{
  "num_attention_heads": 2,
  "head_dim": 128,
  "hidden_act": "swiglu",
  "norm_place": "pre",
  "positions": "rope",
  "bias": "none",
  "parallel_block": false,
  "init_std_o": 0.0,
  "init_std_down": 0.0,
  "lr_mult_qkv": 0.4,
  "beta1": 0.9,
  "warmup_steps": 522,
  "schedule": "wsd",
  "decay_fraction": 0.773,
  "final_lr_fraction": 0.0
}
MLP neurons of a small language model. Each row is named by its layer, matrix (gate and up: input weights; down: output weights) and neuron, and shows model dimensions 144-207. Each number is 128 + 24 x the weight over its row's rms, rounded and kept within 0 to 255. A neuron's up and down rows have the sign that makes its largest values positive.
After each neuron's rows, "fires before" lists the tokens most often just after its 100 highest values on Wikipedia text that the model never trained on.

L20.gate70 [115 140 141 100 140 145 136 127 138 100 162 144 132 150 130 131 175 146 135 174 158 118 119  95 144 155 127 119 101 147 152 163 116 154 112 121 176 100 150  68 147 109 105 115 137 153 148  73 113 167 150 123 141 141  93 132 137 138 126 151 146  69 167  90]
L20.up70 [110 165 139 136 141 111 104 144 158 122 143 138 128 133  81 101 139 109 125 121 185 177 136  99 165 148  96 157 104 138 144 116 156 141 142 159 114 146 101 116 144 114  92 153 149 142 143 116 144 123 165 141 171 164 113 113 105 139 122  83 158  88 183  89]
L20.down70 [119 159 129 113 140 128 116 121 146 117 141 106 151 105 142 149 161  93 148 138  98 163 102 109 152 149 159 153 116 102 111 132 179 151 101 128 161 157  67 114 136 110 100 115 124  95 140 148 132  80 152  89 116 133 174 109  92 133 147 152 125 129 133 150]
fires before: " |"

L5.gate300 [102 145 106 109 138 164 126 114  91 164 127 118 139  97 126 141 132 127 129  92 183 128 131 138 144 158 120 123  87 118 106 121 124  91 139 128 119 158 118 128 184 108 143 136 123  93 141 153 122 127 116 130 133 140 102 114  94 126 136  99 124  92 118 130]
L5.up300 [160 111  88 124 153 131 132 138 112 100 136 175 188  84 126 159 129 167 118  97 121 130 131 118 153 133 138 109 124 104 138  99 130 115  93 130 125 110 123 125 146 132 177 108 160 152 121 148  94 106 134 160 115 114 122 145 134 101 122 176 101 177 129 117]
L5.down300 [152 107 122 106 129 142 140  72 108 100 141 121 149  77 135  96  91 104 132 105 162 111  90 108  98 154 120 142 127 103 103 113 159 122 114 165 124 108 149  92 165 107 143 148 122 138 119 129 140  87 133 144 129 123 128 117 112  98 122 143  92 133  87 119]
fires before: "==", "The", "In", "==="

L15.gate61 [117 119 166 140 142  90 115 102 156 136 135 149 123  91 131 137 179 109 125 105 117 133  98 108 117 109 129 145 119 131 133 131 162 127 104  91 126 144 141 118 130  96 137 114 113 122 132 121 123 124 127 139 135 125 104 126 102 140 142 165 110 135 132  77]
L15.up61 [127 144 105 173 133 145 125 108 137 116 117 133  80 144 154 138 115 101 131 115 127 128 105 162 161 144 153 180 117 141 164 105  95 133 121  93 168 142 157  95 108 120 117 131 139 128 121  99 145 179 154 153  96 125 136 127  93 106  95 112 142 158 137  93]
L15.down61 [103 125 135  96 118 129  77 131 108 106 141 154 169 179 126 107 173 121 120 169  66 154 155 159 116 136 107 124 109 140 102 131 107 134 147 118 139 113 151 125 100 155 101 134 153 109 116 171 150 124 107 140 173 133 141  88 115 130 105  96 122 164 168 100]
fires before: ",", "d", "der", "ment", "age", "s"

L10.gate420 [100 114 101 151 140 123 142 138  61 115 118 154 142 165 156 104 144  73 140  72 129 132 130 113 152 149 146 124 102 128 103 156 140 131 158 126 100  91 105 112 127 114 134 105 100 175 105 105 100 150 176  95 141 118 161 109 151 144  67 170 144 126 173 104]
L10.up420 [100 130 111 167 157 107 182 140 109 147 116 157 176 172 143 127 100 102 161 110 130 108 122 107 153 178 102 142  99 141 138 151  95 121 124 160 127 107  91 157 124 119 158 108 129 135 104 121 120 147 137 112 122 138 125 122 139 136 104 150 161 128 137 115]
L10.down420 [118 126 109 139 185 143 140 148 142 101 137 145 186 116 122 124  95 148 168 145 133 141 160 115 162 194 131 135  81 139 121 103 102 122 132 143 111 109  70 118  88 137 122 168 148  91 102 139 121 143 111 151 112  74 103 134 131 150 158 122 168  86 101 134]
fires before: "\n", " He", " The", " In", "na"

L14.gate468 [167 102 104 161 129  80 152 111  91 127 151 137  93 145 115 162 151 139 174  99 139 135 120 111 144 108  93 149 103 116 138 132 125 135 155 122  87 124 142 148 135 132 129 128 108 138 121 141 132  77 153 125 108 120 172 109 121 137 138 149 147 105 143  85]
L14.up468 [125 141 111 148 131  92 132 159  92 126 150 146 150 145 141 130 122 122 146  93 135 115 144  89 137 140 159 144 125 133 122 185 132 139 118 139 115 132 112 150 157 113 171 127 138 140 151 128 144 136 121 121 141 163  86 144 167 139 158 119 138 113 151  98]
L14.down468 [151 108 151 123  97 132 111 106 123  96 110 120 185 120 116 122  80 120 124 142 139 101 123 141 139 194 136 146 116 160 119 129 131 150 136 144 171 123 111 165 181  75 133 136 161 126 132 154 136 152 116 139 131 138  89 109 136 116 160 115 143 137 123 137]
fires before: "\n", " The", " He", " She"

L9.gate68 [142 103 141 161 150 119 100 109 108 100 124 150 154  85 107 169 147 155 117 108 136 127 107  95 124 106 118 116 103 146 160 124 124 101 143  67 121 115 145 109 153 119 129 141  70 138 141 117 170 114 153  79 133 117 132 123 141 121 130 110 115 122 134 102]
L9.up68 [138 131 128 167 166 104 151  98 118 108 119 133 153 121 141 158 116 164 135 138 130 145 138  82 138 129 109 131 114 124 180 120 117 114 131  99 151 143 181 145 125  95 133 118 109 124 146  95 165 150 135  74  85 128 121 123 150 101 132 104 122 127 131  93]
L9.down68 [173 116 115 151 150 146 111 100 103  97 163 134 118 130 113 113 127 122 151 102 127 159 174 111 135 145  87 122 127 142 128 114 123 155 164  92 132 155 167 131 131  89 145 162 115 150 136  93 146 140  59 107  74 135 161 136 114 122 152  84 172 102 125  96]
fires before: "\n"

L10.gate363 [105 119 103 131 149 105 162 117  62 152 143 138 173 113 134 162 125  89 164 110 153 132 122 119 150 163 141 135  82  77 142 107 106 123 137 136 106 130 124 155 134  91 119 106 112 136  94 148 140 111 113 144 139 134 140 119 125 154 100 121 155 119 108 104]
L10.up363 [127 138 135 127 120 114 123  97  86 103 130 110 154 114  94 138 142  82 147 109 125 124 144 100 181 120 116 151 112 163 142 138  94 113 153  99  92 127  91 140 102  98 149 118 130 133 131  84 113 125 133 159 154 127 148  95 198 137 131 124 148 114 168 118]
L10.down363 [142 119 133 136 134  91 120  94 137 104 118 138 161 125 150 140  97 112  96 131 159 129 134 139  91 145 115 150  92 128 177 137 121 126  95 109 123 106 135 118 103  99 162  93 139 110 133 105 130 129 123 125 124 112 118 145 132 120 119 126 149 128  43 142]
fires before: "\n", " The", " A"

L13.gate364 [164 138 143 167 149 123 148 109 114  92 118 169 128 154 198 138 139 161 148 155 165 101 127 125 125 123 107 109 135 115  91 107 132 135 117 147 143 103 126 148 127 109 145 148 122 118 137 126 159 140 107 143 129 145 136 110 128 148 152 103 104 113 143  94]
L13.up364 [130 142 141  59 156 137 109  94 119 109 102 146 111 133 168 149 162 150 129 136 133 114  91 101 151 121 158 147 115 146 135 102  92 124 132 120 180 138  81 157 125 193 159 167  95 126 140  91 133 115 116 100 121 122 112 143 124 183 145 133 122 138 165 130]
L13.down364 [157 109 162 153 124  90 148 127 117 166  70 176 110 152 113 137 137 157 152 149 118 132 105 134 107 154  95  97 101  81 155 139 103 179 154 120 146 122  89 113 124 142 168 102  97 129 151 111 151 154 108 142 149 160 133 139 115 144 150 117 132  83 166  91]
fires before: "\n", "b", " |", "ri", "fe"

L9.gate202 [151  92 124 132  98 146 105 137  93 116  92 158 186 154 132  99  94 119 159  98  86  97 123 181 113 127 142 173 133  83 130 143 157  96 168 140 142 108 106 171 119 118 140 132 144 157 112 107  94 123 131 139 143  90 113 111 180 153 152 141 129 163 107 109]
L9.up202 [130  98 147 108 170 107 148 125  90 119 159 162 135 137 107 116  93 121 142 171 105 131 151 131 107 102 134 114 126 169  97 136 128 121 118  99 133 126 124 151 113 167 101 143 130  89 102 124  89 157 127 153  87 118  94 137  76 121 166 122 136 162 117 123]
L9.down202 [ 84  74 116 121 113  88 144 155  81 118  76 139 154 151 150  99  62 117 153 120 133 115 152 140 101 137 109 134 126 132 102 169 162  83 119 101 107 140 122 165 125 151 141 122 121 141 103  94 133 141  89 139 129 110  93 125 138 109 134 141 126 155 113 112]
fires before: "et", "an", "mo", "as", "s", "ch"

L15.gate62 [157 126  52 168 117 180 113 126  89 112 114 164  96 125  70 128 100 176 133 110 157  84 102 130 141 134 120 136 117 113 103 156 143 113 126 117 129 103 113 151 131 130 135 138 135 123 132 104 140 117 143 110  87 134 157 139 111 107 131 129 159 167 114 130]
L15.up62 [122 127 123  97 172 137 131 176 170  96 113 113 112 118 108 100 146 140 155 172 164 168 179  80 112 130 104 112 103 125  95 102 118 105 102 126  91 159 164 143 124 122  89 180 104  94 119 110 111 100  90 186 104 137  98 107 131 144 107 135 108 101 110 104]
L15.down62 [134 155  96 132 115 128 130 197 104 127 127 135 117 105 117 119  63  82 139 118 123 118 115 117 155 142 113 133 124 136 153 130  88  96 129 107 131  79  98 156 133 102 119 153  98 129 120 110 184 151 153 115 102  94 154 152 114 113 142 109 138 134 119 118]
fires before: "\n", "The", "-", "===", "=="

L8.gate134 [121 107 123 129  67 114 142 111 137 115 122 118 158 131 132 123 130 183 157 167 139 148 117 143 145 153 140 125 119 156 124 166 129 107 113 141 140  85 123 162 121 131 100 179 134  99  99 117 136 138  97 138 179 114 155 113 132 109 165 179 146 132 109 108]
L8.up134 [134  91 142 122  85 127 136 133 138 111 124 138 146 158 133 122  65 192 113 181 121 129 117 133 137 159 118 125 132 123 107 173 136 118 106 137 154 101 115 113 106 124 100 162 153 122 109 131  90  99 130 142 141 142 139  98 130 145 153 147 122 111  98  99]
L8.down134 [162  93 124 152  88 108 137 131 115 129 160 134 144 156 147 108  72 134 151 146 116 149 103 124 131 138  83 124 152 121 103 166 142  84 105 116 146 152  90 112  77 123 145 130 122 137 140 128  95 124 139 121 132 140  78  83 130 167 149 110 151 138  89  87]
fires before: "et", "o", "s", "mo", "an", "as"

L13.gate263 [145 114 118 141 160  90 117 135 142  76 120 178 199 128 112 156 126 168 185 101  95 128 132  66 138 121 134 158 109 127 145 140 144 108 130 122 125 140 113 133 143 125 138 112 130 124  92 157  91 152 112 166 130 127 117 155 179 148  87 136 160 174 161  99]
L13.up263 [112 108 136 130 130 103 140 126 135 147 145 115 154 123 141 139 133 101 140 107 125 140 126 132 184 158 144 180 124 129 145 134  90 136 140 125 113  84 162 153  87 108 141 112 140 166 128  90 141 148 132 157 133 102 155 115 116 130 112 130 124 154 125 107]
L13.down263 [122 136 108 188 156 101  87 128 150  93 135 134 203 122 110 126  97 111 120 115 149 126 101 125 120 154 120 152  93 148 109 101 119 172 135  88  80 120 126 124  95  84 149 127 131  73 111 102 121 141 110 147 117  97 134 115 113 101 114 106 159 137 126 126]
fires before: "\n", " The", " He", " In"

L19.gate291 [111 111 123 111 163 103  99 124 141 147 122 135 149 127 118  88 183 137 175 109 114 128 169 140 134 119 122 148 130 142 115  91 151 128 157 127 152  99  97 134 126 141 150 165 144 153  87 119 105 145 149 108 104  80 163 124 142 130  93 147 147 110 132 109]
L19.up291 [156 107 143 116 119 162 134 119  91 111 115 180 125  98 114 159 121  78 139 106 117 154  97 143 156 142 105 197 163 162 145 135 123 110 142 126 108 147 151  98 133 136 145  87 127 110 124  97 135 165 137 120 133 188 162 129 148 117 122 132 165  93 172  81]
L19.down291 [119 115 163 117 101 120 115 155 177 123 133 163 128 165 144 119 162 117 157 144 101 132 141 150 115 110 155 118 158 117 122 124 155 107 135 121 167  72 128 166 128 127 145 134 101 178  83 121 141 182  88 124 129 123 128 121  90 175 128 117 101 134 141 161]
fires before: "d", "s", "ment", "ation", "t", "ed"

L14.gate129 [149 114  98 126 146  81 120 135 106  56  84 129 177 118 146 154 124 143 166 122 163 127 181 119 126 137 133 127 112 163  96 120 113  97 146  76 148  91 159 177 132 160 137 151 157 168 140 124  92 168 155 105 105 119 126 150 145 147  96 158 171 176 147 115]
L14.up129 [ 94 106 119 186 124 117 164 112  94 115 117 123 161 117  86 139 113 154 156 181 152 159  98 109 150 180 100 106 136 110 101  93 151 167 140 132 160 100 135 134 154 165 118 121 115  95 119 131 121 139  95 130 115 141 117  99 129 131 111 130 105 115 118 120]
L14.down129 [120 158  77 102 163  97 103 136 132 107 117 138 121  98 165 153  86 124 141 137 154 122 140 161 112 124 120 144 140 136 148 129 106 115 134 108 139 106 164 134 123  95 124 135 175 124 130 135  97 101 123 149 161 112 116 147 104 123 115 146 133 139 130 137]
fires before: "\n", " It", " The", " is", "."

L5.gate224 [109 111 106 188 116 118 132 155 113 127 102 136 109 147 125 136 146 146 141 112 135 123 103 142 103 102  66 140 117  71 156 120 141 134 146 133 148 136 139 127 125 156 116 100 160 154 114 154 137  99 135 122  93 126 165 139 129 151 129  96 100 100 149 126]
L5.up224 [158 133 122 140 119 158 133 123 125 127 176 112 135 143 127 123 128 102 119 158 154  95 124 154 100 157  40 146 153 123 107 122 156 150 145 121 131 178 113  93 126 131 120 158 129 139 133 107 148 173 121 173 148 115  96 134 138 129 141 119 117  98 119 176]
L5.down224 [154 108 155 163 118 166 103 137 100 134 125 136 128 150 126 108 141 145 158 144 174  98 130 117 160 116 153 141 126 120  97 154 125 111 108 105 163 149  96 122 118 103  93 111 111 113 152 115 143 133 145 120 142 139 115 128 111 136 149 138 122 159 146 140]
fires before: "\n"

L16.gate23 [102  97 128 112 117 130 133 142 136 153 110 153 152 137  86 157  84 134 151  91 176 123 100 125 152 131 128 121  92 128 155 108 101 123 130 150 122 101 117 136 169  84 105 133 135 141 120 131 114 121 169 126 111 148 124 164 111 121 113 117 143 115 105 138]
L16.up23 [147 107 130 170 124 139 161 113 170 104 144 175 139 145 146  95 125 157 115 107 102  98 143  74  87 105 161 128 119 123 107  94 142  65 111 114 107 118 134 171 121 136 117 127 137 121 149 141 101 137 182  96 105 115 118 162 101  97 113 106 150 149 160 104]
L16.down23 [123  94 126 128 129 129 142 142 147  93  97 119 199 103 157 138 100 146 132  75 148 132 104 146 173 139 131 136  93 136 135 123 119  96 135 144 136 122 149 162 152 104 114 136 192  91 143 113 131 126 111 130 124 126 107 116 127 146 111 107 146 150  65 142]
fires before: "==", "\n", " She", " The", "In", "The"

L5.gate83 [158 141 152 156 123  90 102 124 126 149 144 145 124 160 111 129 133 103 163 139 147 120  69 144 128 170 114 116 122 118 129 127 146 128 159 140 106 171 171 120  85 171 101 114 117 138 138 114 144 125 136 106  95 146  89  87 160 140 122 120 107  82 121 161]
L5.up83 [105  95 128 103 122 146 101  96 132 113 159 144 169 166 158 127 127 139 119 122 181 154 148  99 112 131  65 108 122  57 118 144 158 109 157 131 160 168 142  96 103 122 128 107 105 140 119 112 152 123 134 183  80 148  87  80 149  91 122 146 113 112 156 112]
L5.down83 [151  92 144 131 110 132 152  93 145 137 127 141  84 158 147 154 130 150 122 126 182 147 123 120 101 140  89 161 162  96 147 131 138 124 128 131 167 103 138  75 125 115 132 137 140 129 110 136 140 128 132 159 125 106 134 118 107 106 111 140 148  93 115 125]
fires before: "\n", "n"

L17.gate166 [119 127  80 104  99 130 143 169 121 146  90 152 155 115 143 124 109 159 158 112 133 147 136 113 167 143 139 143 131 156 106 110 130 120 133 132 108 116 179 140 149 152 101  90  97 156  98 156 141 156 118 139  87  87 129 141 137 154 112 122 163 139 129  73]
L17.up166 [102 123 103 132 114 147 137 181 151 128 137 143 170 107  84 162  95 173 159 126 113 135 170  97 149 116 161 104 141 162 107  84 117  92 103 116 108 127 154 167 161 142  98 126 140 139 108 137 128 127 112 136  82 114 148 165 141 160 100 131 139 160 138 108]
L17.down166 [129 125 118 137 132 145 134 157 121 118 139 143 140 119 129 121 109 135 134 119 119 126 136 127 112 124 133 137 148 146 125 141 112 126 110 120 134 126 141 153 134 124 124 124 141 130 121 134 121 125 118 143 117 129 136 104 126 144 121 149 125 136 120 129]
fires before: "==", "===", "=", "The", "In"

L5.gate118 [104  68  97 160 153 101  85 107 176 131 116 125 117 118 168 154 143 141  93 151 107 183  88 123 124 165 112 125 120 127 163 115 122 161 114 112  95 134 144 107 131  98 125 133  88 155  92 106 138 148 111 101 123 124 142 130 137  98 129 161 130 161 145 158]
L5.up118 [ 83 110 104 146 177 108  93 107 148 125 140 141 151 112 160 163 131 146 119 178  89 127 128  76 149 136 116 134 125 112 190  92 127 144 132 134 111 129 149 118 127  85 128 146  89 125 131 119 110 154 138 104 150 126 134 115 152  84 113 157 136 136 170 148]
L5.down118 [167  66 104 123 129 139 109 106 158 103 149 136 127 106 114 149 114 158 161 158 118 139 127  86 132 134 135 144 109 107 158 115 127 119 102 147 125 117 112 152 114 160 130 136 160 154 139 116 118  98 116 124 109 114  97 148 173 120 148 126 144 126 154 104]
fires before: "|", "\n"

L7.gate262 [144 168 116 119 130 132 157 100 111 152 180  85 113 177  77 107  98 119 150 130 147 123 134 148 123 117 120 124 129 153 123 121 132 127 108 157 122 141 159 140 125 137 156 158 128 117 117 131 150 157 134 124  88 105  96 145 128 123  94 148 127 121 167  88]
L7.up262 [102 170 145 124 123 167 121  67 112 138 183 141  91 127 146 116 113 131 126 137 145 111 103 155 127 127 127 140 127 143 141 138 139 133 134 130 126 157 145 128  83 175 118 120  99 128  96  91 148 165 136 136 114 145 133 113 126 142 111 163 104 126 147 111]
L7.down262 [150 135 124 140 147 113 109 140 128 116 125 131 102 126 112 122 145  97 125  90 138 137 165 124  97 131  75 141 160  94 147 163  98 117 148 147 141  90 112 161 146  86 163 156 209 157 142 112 153 123  94 132 152 133 101 132 147 137 142 125 146 118 127 135]
fires before: ",", " |", ".", "–", " "

L7.gate192 [165 149  62 145 140 114 124 114 121 169  99 113 121 109 126 126 152 151 110 150 142 136 128 169 113 153 117 176 135 138 169 130 118 121 146 144 106 140 138 172 151 118 133  96  91 109 129 143 136 104 141 134 139 113 156 135 138 126 120 150 156  88 130 157]
L7.up192 [156 114 101 108 157 108 103 107 122 105 132  91 120 108 145 135 155 114 155 148 111 106 157  94 141 156 112 158 168 100 159  95 133 125 160  87  95 141 128 159 131 100 129  80  97 114 157 128 142  99 153 129 169 126 134 135 156 121 107 168 137  94 139 119]
L7.down192 [136 107 118 129 108 115 123 148 115  98 164 122 133 142 100 132 135 164 172 130 102 145 108 152  85 109 118 154 103 121 146 107 124 167 114 121 119 153 166 147  91 147 120 138 121 139 131 101  84 123 134 127 102 162 142 121 116 107 119  98 149 157 105 177]
fires before: "\n", ",", "."

L5.gate277 [112  91  81 138 156 125 175  76 118 142 140 162 168 106 135 152 128 138 123  90 164 129 110 107 151 141 140 147  88 147 101 110 159 102 163 124 128  86 109 149 136 160 118 132 117 173 108 136  97 118 134 113  65 124 112 163  98 136 126 148 175 127 150  90]
L5.up277 [152 103 121 140 168 125 163  69 137 144 154 127 197 102 148 157 123 115 106 142  98 146 125  85 141 129 120 132 135 138 162  44 150 121 168  90 118  65 140 154  95 153 155 116  95 116 103 111  95 112 139 135 124  91 149 140 108 124 124 170 150 116 167  86]
L5.down277 [141  96 112 132 119 121  89 152 124 160 162 143 131 117  95 112 123 138 142 152 110 177 161  77 141 115 151 136 143 130 133 104 149 103  90  90 102 117 170 139 117 104 122 108 119  90 148 110 148 119 135 127 127 111 141 127 124 104 123 111 141 126 101 119]
fires before: "\n", " The"

L5.gate29 [127 115 113 149 158  83 135  84 137 105 127 130 123 106 129 128 132 102 130 126 124 140 125 130 123 148 117 138 102 128 179 102 157 138 192  85 104 122 151 133 135 120 125 145  80 135  94 102 115 141 116 121  84 101 134 112 136 152 120 116 127  95 118 108]
L5.up29 [109 127 152 141 168 102 101 114  88 104 128 142 148  99 112 132 153 125 132 102 110 114 102 149 111 144 126 122 106 121 165  92 124 125 180  87 112 131 173 111 113 149 127 146  93 134 101 117 121 128 126 101  96 157 101 135 140 146  98 112  98 109 106 120]
L5.down29 [158  99 113 136 148 112 141 116 149  88 148 145 116 130 103 132 118  92 170  94 143 191  99 130 146 150  92 155 103 112 153 128 115 147 179  59 119 155 143 131 138  96 154 143  98 141 132 108 104 119 101 118 118  97 166 123 119 131 107 111 161 135 130  98]
fires before: "\n"

L17.gate356 [107 126 104 176  96 144 129 157  89 129 135 149 142 163 128 169  97 136 130 133 134 131 119  87 149 148 116 105 117 202 120  95 136 122 100 131  88 128 139 156 151 157 100 150 117 136 116 151 147 135 108 125 118 116 127 107 116 154  91 179 131 121  94 171]
L17.up356 [109 136 145 115 103 126  96 151 159 108 133 147 150  88  98 134 121 122 135 162 105 133  84 166 163  96 162 124 135 126  66 133  96 118 103 129 139  96 177 149 151 117 117 104 107 162 119 130 146 130 118 140  74 113 141 182 114 132 110  74 161 149 105 132]
L17.down356 [128 138 126 117 118 132 124 139 111 116 149 154 142 117  93 161  74 176 136 136 140 127 114 153 168 135 133 137 156 152 115 110 134 130 104 121 137 102 145 157 139 128 117 135 111 118 125 123 138 150 130 113 123 115 133 154 163 132 112  92 133 157 136 118]
fires before: "==", "===", "=", "In", "C", "O"

L8.gate91 [161  95 139  95 153  80  96 101 141  82 102 127 159 100  99 117 136 155 160 165  87 123 140 158 137 140 137 164  97 137 174 117 160 112 151 109 122 104 196 142 128 132 165 161 113 142 134  96  96 145 126 130 136 117 130 122 130 118 133 118 156 118 149  83]
L8.up91 [120 115 145 157 127  91 124 123  95 117 119 123 133 113 133 110 150 134 149 154 116 166  94 134 153 166 133 135 127 107 173 126 148 147 147 109 111 107 131 129 136 114  90 140 100 126 128  95 124  94  94  99 109 156 128 119 157 113 100 138 110 145  87 138]
L8.down91 [171 111 114 138 161 113 181 120 129 102 183 136 109 137 148 129 116 106 177  84 136 147 144 140 116 147  82 124 132 143 137  95 109 140 162  94 144 124 160 122 137  85 127 183 111 149 154  73 128 115  74 129  97 117 133 137 122 148 141 100 174 137  99  65]
fires before: "\n"

L19.gate289 [159 134 127 101  89  90 117 123 139 141 165 145 116 134 157 119 122 129 132 118 153 150  96 149 178  90 129 101 148 150 120 119  99 112 135 134 120 127 141 146  95 153 159 165 143 135 127 124 149 136 193 148  88 111 101  98 178 138 162 107 130 159 161 132]
L19.up289 [125 171 148 140 134  79 132  87 127 158 152 117  98 132 104 117 136 129  91 137 124 131 107  86 127 121 128 127 107 123  97 115 146  88 153 146 149 129 126 178 164 149 122 146  84 162 143  90 140 100 164 123  94 211 117 124 105 123 107 147 150 102 148 131]
L19.down289 [102 105  87 127 123 121 132 151 133 122 141 138 142 167 121 121  41 123 131 149 145 105 129 154 178  98 128 142 129  96 113 118 122  89 103 147 130 102 131 130 116 103 144  95 138 161 114 159 141  84 111 131 137  79 131 130 120 102 118 153  95 120 116 118]
fires before: ".", ",", " and", " in", " "

L20.gate36 [141 102  99 134 158  96 109 158 125 121 121 111 127  99 152 150 142 129 106  77 163  98 127 140 156  96 102 124 155 136 143  89 142 132 149 107  82 132 169 130  97 137 194 101 129 159 132 139 108 163 155 160  98 161 137 125 137 145 143 108 119 171 106  66]
L20.up36 [128 168 120 106 125 136  78 112 115 113 102  94 100 126 193  79 126 103 119 156 159 117  97 137 141 137 102 152 130 162 109 174 148 150 101 106 122 119 139  98 101 110 159 167 111 129 134  95 135 150 159 135 130 112 128 151  99 103 155 126  98 110 155 170]
L20.down36 [157  86 149 111 116 113 103  92  93 120 119 116 148 117 147 124  94 143 123 115 128  96 148 115 149 159  97 121 103 110 136 132 103 111 101 102 121 143  92 136  97 180 156 150 151 145 132 140 177 114 131 158 153 174 141 100 144 156 164  85 158 165 151 139]
fires before: "\n", "=="

L13.gate118 [105 140 158 149 136 108 154 135 158 104 163 140 107 105 112 165 161 121 171 118 172 127 140 142 153 142 129 199 145 122 127 126 117  98 149 117 133 117 136 106 141 136 151 140 118 117 123 130 146 169 128 142 119  95 139 160 102 143 136 127 119 129 141  98]
L13.up118 [125  97 123 184 126 158 124  86 149 116 109 146 110 117 140 117 111 135 151 152 147  89  87 152 130 121  98 127 131 103 133 138 128 112 147  84 142 168 165 108 118 140 131 134  91  68 102 172 118 117 150 110 111 130  61 132 116 140 166  93 108 176 109 101]
L13.down118 [121 145 146  75 152  83 118 128 121 131 127 144 113 126 140 118 174 100 107 113 103 127 131 122 155  98 148 105 101 118 125 126  79 160 133  91 120 158 133 132  91 146 134 137 162 178 147 128 115 135 131 154 150 120  81  92 141  86  85 111 146 171 112 138]
fires before: "s", "d", "ition", "ing", " in"

L15.gate459 [143 117  89 137 114 130 142 125 134 151  98 112 182 111 127 125 120 185 154 101 139 116 147 111 117 110 122 128 112 135 107 126 131 102 129 142  76  98 100 131  95 137 101 116 113 138 138 176 114 128 151 118 106 135 137  92 158 122 128 160 143 128 172 105]
L15.up459 [111 112 131  97 114 112 148 100 120 127 119 126 150  93 164 141  77 164 152 118 138 156 136 105 166 174 115 121 101 178 153 112 102 114 148 135 143  95 148 142 102 131 149  76 130 156  93 132  87 115 110 100 143 135 119 121 119 114  98 121 137 149 109 104]
L15.down459 [117 113 141 164 137 134 117 128 137  90 112 141 157 114 163 125  92 131 122  64  98 123 106 118 125 147 132 130  98 140 155 114 131 120 133 156 126  85 131 129 101  77 190 113 134 127 102 127 145 102 188 140 135 142 165 111  63 124 104 163 155 154  91 122]
fires before: "\n", " He", " She", " In", " The", " His"

L8.gate67 [148 117 142 122 109 130 113  89  90 152  90 110 163 110 150 143 142 142 154 111  92 100 115 123 132 136  96 185  78  99 127 151 177 139 152  91 134 136 165  93 139 145 126 106 116 123 160 125 130  98 144 117 137 110 105 131 137 117 154 124 134  94 164 146]
L8.up67 [135 109 130 128 156 119 114  97 129 135  82 134 148 135 143 143 154 157 135  84  99 138 165 104 120 154  61 172 126  88 188 122 135 125 136 120 110 161 154 144 142 127 134 103  93 107 117 127 129 111 155 169 127 113 123 150 138 102 155 109 147  99 145 145]
L8.down67 [119 151 136 135 160 118  91 131 140 129  99 112 118 151 165 154 123 134 146  99  99 158 169 111  82 122  77  79 115 127 124 104 142 130 123 110 130 156 162 143 149 119 133 151 120 175 161  99 107 120 118 108  87 121 151 141 116 150 133 111 163 140 115 126]
fires before: "\n", "00"

L9.gate355 [145 161 136 143 121 109 133 119  82 103 158 116 137 180 164 168 163 109  94 186 112 132 180  94 169 160 133 117 126 126 117 161 129  88 103 123 120 103 126  93 140  95 105 142 133 130 107 138  98 135  75 100 124 119 138 116 118 142 152 151 147 120 143 138]
L9.up355 [139 181  93 116 128 131 117 105 125 139 108 120 127 125 140 157 100 108 113 159 120 138 102 136 152 112 110 160 134 109 107 126 150 141 140 107 151 102  84 134 112 140 126 139  84 121 136 151 154 107 117 123 144  91  97 101 153 147 133  91 128  97 125 123]
L9.down355 [117 122 202 128 109 149 167 103 134 137 111 124 118 118 121 101 123 163 159 149 146 117  99 194 151 114 150  92 151 114 136 170 135 135 139 128 125  96 189 118 141 126 167 135  99 109  99 140 189 113 153 133 151 147 123 184 155 196 118 114 136 106 122 125]
fires before: " |", ".", ":", "\n", "/", " "

L9.gate413 [111 146 133 159 125 100 138 170 107 119 124 141 138  95 181 139 159 168 131 117 146 129 132  81 122 128 138  74 104 120  79 134 146 142 118 145 132 114 118  87 160 132 126 112 154 137 104 164 138 114 125 146 147 115 142  76  87 136 123 129 143 128 114 144]
L9.up413 [156 101 105 114 124 140 137 143 171 132 141 148 173  75 128 128 144 169 191 129 127 126 149  77 119  92 156  96 125 150 112 114 137 115 143  94 127 130 124 110 146 118 149 121 159 114 132 132 108  86 131 147 131  95 154 162 129 125 114 120 137 119 141 134]
L9.down413 [166 115 133 139 142 146 144 161 124 107 124 154 135  90 144 101 125 123 139 116 134 129 105 129 111 118  85 134 114 156 103 122 127 138 123 172 136 119 126 153 171 135 142 135 133 111 121 155 138 121 135 123 144 115 159 146 116 121 164 142  91 112 116 128]
fires before: "==", "===", "A", "The", "In"